MLP neurons of a small language model. Each row is named by its layer, matrix (up: input weights) and neuron, and shows model dimensions 32-159. Each number is 500 + 50 x the weight over its row's rms, rounded and kept within 0 to 999. Numbers have three digits each.
Before each neuron's rows, "fires on" lists the tokens most often at its 100 highest values on Wikipedia text that the model never trained on.

fires on: "s", "0", "ing", " "
L4.up900:525508591467536452483536535448519553622570558551421467461482449543486504439564523658457475498495442465527478499523407447556567531576608487514436499490543479520496577516509548370417487521523486371567496483521434479503525470514513475487541431436491550525511431562520519394448563405497542496596481505483400526497547545422402480468448513488452505660501413343549467556551561459516459565542

fires on: "1", "-", "0", "nd", "op"
L7.up979:492458459492431449478496484482486487507556472549544505513465413482477503432507570507544556437421551469522559544456546578508414558547488474572505419480473548524521504495498555440466459451436483453521467485566526439488481461528484530545454538374412514549502472520463512545463549524493500466502532490487497470388530550570485555515397502427562476522480520609430574454484488481483463493579

fires on: "s", " ", "lor"
L7.up397:519482468533536482493527500534544532555482525484427584515470448501422562536496490507592469517491610523523415463518466536541552522413574553345464508458538481486530560524491471503465410518445498498550505520486515601494535538467395540539493362443471456476406428483454509406425602610394571504466439483504548560444553437488455486555520467539507384522562524470458611489521477545462461469546

fires on: "\n"
L5.up316:501508473511457563536532543529429459534494593536509555466469454495513604459418469511589463529542510464471468473592431508547535521472525480547593465445518495482509491542445488500481444493483549449581538459550504550464487420534569531563559477531531551490450486479520528450537562502406522565433515412590521512487496539432452481295420453472461541539486477490540529493523643533585504553454

fires on: " |", " ", "-", "|", ";"
L5.up643:502500540535488519453504458517500528524435477572438524610494449454470476520496484450441449466381554484460448357555441497513482453544505529498550465467546475447483586516509524499596503559435554470464414446487489496495478544577599625520526517437525500492446452449483500478507506439509464496499481440425533481483506504539467547487536543482468562451510452409506474580585432546542458526647

fires on: "\n", ".", ":", " which"
L5.up661:536435608458486484553462586519471594512489546424567537576544542489527627510497530570413568541455477580564562516616551522573553496427440470568530426547532564447489518576496481586472536482600521414574485514436535477574554486372503564509445519528486513426465437570556499499521630476429501488516458475430450509398473489487547570468455460471534408456429517456463476507485546590489489510409

fires on: "|", " of", ",", " re", " de", ":"
L7.up34:412519404519504545498532500522466507485371573484448530528575417470540472468539428474504351484524486469484576485593572551419550480473499601540435519531498527456447497470545548497436492498456512511584536526544477578443525527502545516530572407552475541547530483487541472501517596448490562572552548488559484476571544461475514500411425454546518459423493590521526526523458359376512470536530

fires on: "ar", "er", "al", "il", "el"
L4.up905:474471414519471408450497479510507523465452465430572558589621470563482470645556492516529435483502499371498541486517465507500462592597532517551460471465479478474536544498495463469502495422466581403455568514587513460531577507458482593400462455555574491519485522510520518571535564581494500503507470500559477439520448506427526518532506556511543522446532450504418472476462460523515434528561

fires on: " A", " O", " I", ":", " of"
L7.up704:503568449450461471512546439518470493507451563516480471488546468572435541558535455421457431520477555586491495534498535456505571510430517564440442531533393507465368486477626518518403528545479530487474521460563555634542553500557443583546497585536466440503480445480498432523467549463528509489475520515510424496446539416535431556477490492462444398561458427518589459476470461436614463531451

fires on: "s", "le", ",", " ", "-"
L5.up332:397521536479431552556480590509555419544473533388476486423525499472466517581487474575476421487489553452488521536522495493531526563472497556460466539545523579522502542389506606481425477535443394456513524565485485477535542513488502548549440486518509500520500497496414460503368580522386570489554524533491549479474486477572435468540461474546384504463478405522455524508534489484491425513431

fires on: "0", " p", ",", "s", " of"
L5.up563:475508550389509521496580483546541618534498434450418538598504532504583447419446490448476480451528553568467493437396470497488477487541556537491493462450443564560496523581427547477506423457454486520506487536500521447406423507380411540526526432515469534535476472508513558468552512445498447495576506558612492391438413522473503538491528504504345536504438559489458486637454421536497430515596

fires on: "s", "y"
L5.up958:518478569416506505479523563474447561597502575536504419443393476476476524503544475495524464532516539449562493493491463552499526499463564371396519521565518527607553476564468547398484496432506487463507458450455449499594540539386395503473468416486482428483506457512595557455564422476464533545449472558492487542483561531478480452539516439541474439471538482449535530476557446596543466552497

fires on: "k", "w", "m", "n", "l", "t"
L5.up107:498407501503494536485471560494530484505519500492440432397412455530514493401549519450399523479469530492530491518484504474540461367472474566423375533502432527486464627473499491488436514468592462539560433529620560433479424521505487491454468498444476525596547438596490453497478470587567532472471407604492464537488439515481461486533380464543467498448465460513515486517500552488428479573480

fires on: " |", "\n", "===", " (", " final"
L7.up371:465518485523531393490525509429493476497500464475498459487459482384461468488530463579445541421431505416476521462508445540464568595457505493533503519501593429601451498566457531537446462504524561491545469596525460474617466460458518521523516468523513576485468436456534496559559534451546605561488454471580490457538530503598529412421508495587425493469539567576536508530486564544473523455406

fires on: "B", "th", " F", "br", " L"
L4.up219:478499474476403541489465524532490614500535467479622510454406519525407483476521472489479453546513512558473388592459536450490473468488513484564477571531496544542570488516531484535578498500482445521496591538453548577469490518531437539454498521526538585523470507570477427526499550558518488512440392447491518469435494521527422530494463465539451487512580426542395540520492524467580505534456

fires on: "s", " to", "'", " not", " can", " of"
L5.up978:429493518606518571539541515591439593609477504528475564408444480586431502477486382614491433508460535531544518486521612609569514502432547490453643465555463510480361519548504512579446464471474551450438557519493475480467451422454481496593495417498506557509418472442417496497432551496475498490467485535573514493519530452551505553560452542567492463505552509486491561561455340543486484501597

fires on: "-", " and", "0", " or", "ru", "s"
L4.up860:498519424454363524489522490399515543628535483485501550481474454499517509453498483552526506417444555521511463462502440499533500431527575494479482495555531424513497478525436495484481499584507426504443435494574469408457540495485516494519569523497426534526486421513457610496548452395530379516509495501471518430468511482461519633485476480454492466548576534543543539519577531470520465522554

fires on: " |", "=", "|"
L4.up73:496532564512479473540564473452451479512431554504533404530462475473510441431522431621440522405488452478544498463516537488492564507541518442529492547500494486521435549501365493558519479465553529506476533488472523584500456533423434518518488472482485529458441546490547406463567510592505402499501534460562532482581469519608504518503423514475504538610447554367565471434526469524507521574534

fires on: "1", "2", "0", "5", "4", " "
L5.up833:536545542556396565499491508484592496520434496485447525511547458497548552498468470486493543538552490477475506512519538511496566535488550579398566475459500419454525480469551493567493382582532488451451525521501496429518579494444401539504464548533548510469510486516452522447491567629456454386507469541472523470414468415441421399527622559548387484482515458579541517448494558512513496426536

fires on: "al", "n", "ic", "'", "able", "ed"
L5.up551:512563525587396508512543475437543497510450441562486447365438411522464486516419579473483464558562460604520521529548526516456557453459544524466540519504448529488553537435501537481437504542463541526460488495550481407484466440505415539448547518481510492502384565550496561490473510472491451509489453515503486484533536505417465522471417507509470503422507467492571533489566559524488452514483

fires on: "y", "d", "t", "n", "r", "et"
L4.up146:457448433588491502481513563503493461585473505502470497504511532496520440474539442545526474555438494548500511439514565477593584466545460546513490555506438500535550514469599497460486513494472497517472483408501396480586528570532408520481484431468430483633416390503500519488450441517514524516382496549425515558557429547475474535559467547566444466430484406456494580486516568500504486502578

fires on: " |", " the", " ", ";", " (", " two"
L5.up435:477478500541403516472551462524469580507501525528406502500519355440446545565485478522490523508535578494363420439536430430589468531471553544564526532539470549516479484555551536535544450531409510509563529476470567560568398461588512452392495523458562477519477470495523421481500507512498487409511461495495490516540487504499542511481497500548504391462502441434486467570483544494523479491492

fires on: ")", "\n", ",", "0", " "
L7.up988:566453486494549476521493439504424487515506560609497490415476516414585420526515482483458503461486518463520508548476427522524441504491507535544509455533565528486453513585538494563497448500532552562504475542477557390510458426529490431547528462489445533582505518460511476503516581497483543513561484501535501411439545550487468456412582484339547525481489483526483555463500538597454494535593

fires on: " |", " ", "|"
L7.up53:492517560560502612389558397537557513512444553493524515500577411538452531475549438502456507471469530452539469424533434554535524473532419493604602400419593450595547484551504523514473540505520444539521398519515488434484559472598502639488411499449498435507421465444527574543560515490510424535487481483500453545499584459503528482497516489486441467435440563474516529538482474584523513470647

fires on: " (", "\n", " |"
L5.up193:467558571473551504510519620514527540510509574453471407445505459498471469498494526559458484446434521451468587431415479565485620524449554555548522492524589427498488499569414484524455465527526591455617539356467451555453562594437568627522449434485503568423470475510568498536601533534514476572452429461498452501468542497465532454437497471448499490458481546459559457519462579598555471524538

fires on: "8", "7", "2", ".", "3", "′"
L7.up968:520505520510494444566417570526416590489501520453580549487557526476336452470483535534548500595478432581525422465503563591503518450476515533486415495567499509581572510462491477599531503428522507448525469506531631546543502435541492543521476393461495532526443520496511499523421447525525473463476466467555476581454517478498425508531509452536607511460492438504538436474497518431513495496630

fires on: "0", "'", "-", " ", "s"
L5.up699:492514501479568576472510410530455528464525564590533575449432451493516485511592542506539461444490514534593466423536547525572546480527520464512407546557546449432527498389500530484519438457574610413513519568528548502597606567536619480475464529485409566471469358512398574576575509571558497445438472538580512475490437495543524519469453483445513517389478502397523491506538517528425523447466

fires on: " F", " MA", " Association"
L7.up328:421496464471433524517505560445493609531501541559477484538563428518424456522530528521516445432598470463504455518420473542431463529509422522523480434450507572446496480527542491557481460499597407462443562426397588536399525463557413456540515541490596433582602476550589501550633489547529508460473385441420474448443463482543552570476477562451517552556477541528558503515667584525533548455446

fires on: "0", "ig", "s", "en", "ia", "gen"
L5.up102:519464549486522447546470485460542505593501532524555559439492433561608492522463563448433581424522557555562538491553445441571461541500592442450494503511558475529491519472515481452565471455514457452517384504472503496475565431481510415510469503495423465496561454566551538593565553570489407505519450471538426503407516458496534566449412493456490568452495466461526536587522517517461496507542

fires on: "an", "al", "ar", "un"
L7.up805:464469553465502443456513550573491484484566523475481575609459510518603453632452482486514471561464527419449621444488562535538489502501459508483422536535551475479540458459435582400457465423398498469571564468512454411472515546461450482502461493508501552496511417580468391478558523566462525519555453450497530509468478590571538491441370495485542492510453498522550449451483470542462415491575

fires on: " ", "s", ")", " medal", "up", "ed"
L5.up830:452446570551499506500538488433450474449520573477634468529496508427512499425465597530495632446531457468459508520540510500532421495532579427401446433567441462532527614467453518428452521403497467495545468568501466460576483416417467444456472466535548498489459478501490559548542582433485586437528503482540488531544539452519518443536465543402519599486460521474537583568441502496464378562571

fires on: ",", " |", " ", " ("
L4.up671:561501541553413567531606526510446412518439549503605584465517451516562541563433522523407539476523490517525434542449487402510471509495499536472444553543550608476526469500478593431584486573441426510491521418471514513551461513596548429458554544527484519526531520472503480482389545504530469451488440545455402469556478427486537504444565481444524501519485554528503487485449528623426543491485

fires on: "0", "ed"
L4.up419:558486510561472411556476496544498481432472505503532504486516463531500430497496556478498544426510521522497466535559442468484507568510576473480383507477472450520550471481570546445466530489445534387478448539603523468565459486514469459501547608587480655421429529485604553536544611550572532428480511479498387455472488470496476502489421487517406522425465568419472570462485569502464455481456

fires on: " had", " have", " has", " ex", "ist", "or"
L7.up735:567435520553533375417434500470498510507373468566535511498554556476512520480479496478505518481470473539481484457511467563527501543569478505544520451596521532531530645462527489475433497579513488504457483356554522508522416529539489592437540462507484580530533460587434485464577456480428491470480426470484464539462501504410397496476508512471464590483513576411537331516425443505437483496459

fires on: "8", "-", "9", "7", "0", "1"
L4.up758:534458506593517478467482469596563512429507548538530555545606545398441504468578517561528541482473473501539439492598552498505528457495539488512432550505391543512499535568557479460566386503516564543559560512479488498546425544453475489500537478492471382511476482470491446481383476462478522547502447534548520526456499535484487583465488540508481430492526407483525490375456496554443520484583

fires on: " B", "s", "v", "b", "Br", "r"
L7.up124:506444442489408446509445507504520558552635524545449502473439489442476528482513487523509480467498504504511542495446468554537552522483469444468436521486605489560447527581451487590434474522488453490498538439487567544553448527545502522613526488505583475430449480557462522378408417536502519440527491490476598536506488554425402526513409520623450435481502415545500542530490480546577526476487

fires on: " born", " |", "\n", " buried", "ed"
L4.up904:547470465543452445517530503533528461459536502421454505545468442468589504544549527534511403357573559442469516521541514435486565494435547533464424490567523475463592531550509411590455523503512492510493615480642608470552475505457465499523492441500451502398537474444584464578581567439419537486492482551536462455503523472496500517474540535468445534544581531465474440459520535455597422452455

fires on: "4", "8", " −", "9", "6", "3"
L4.up637:463463595470534541544469389448475554451512556524625583491567518527464482464509445529533522465425420482543437481522585466532534455579567523494474607517533453493505525519520498520412513518501497398454512547576480494507459514390376483490534512500446451464401496461503584483474555426467499503472498532580525502546494536486530522517402377433512430493507479603493547385594460536583419516521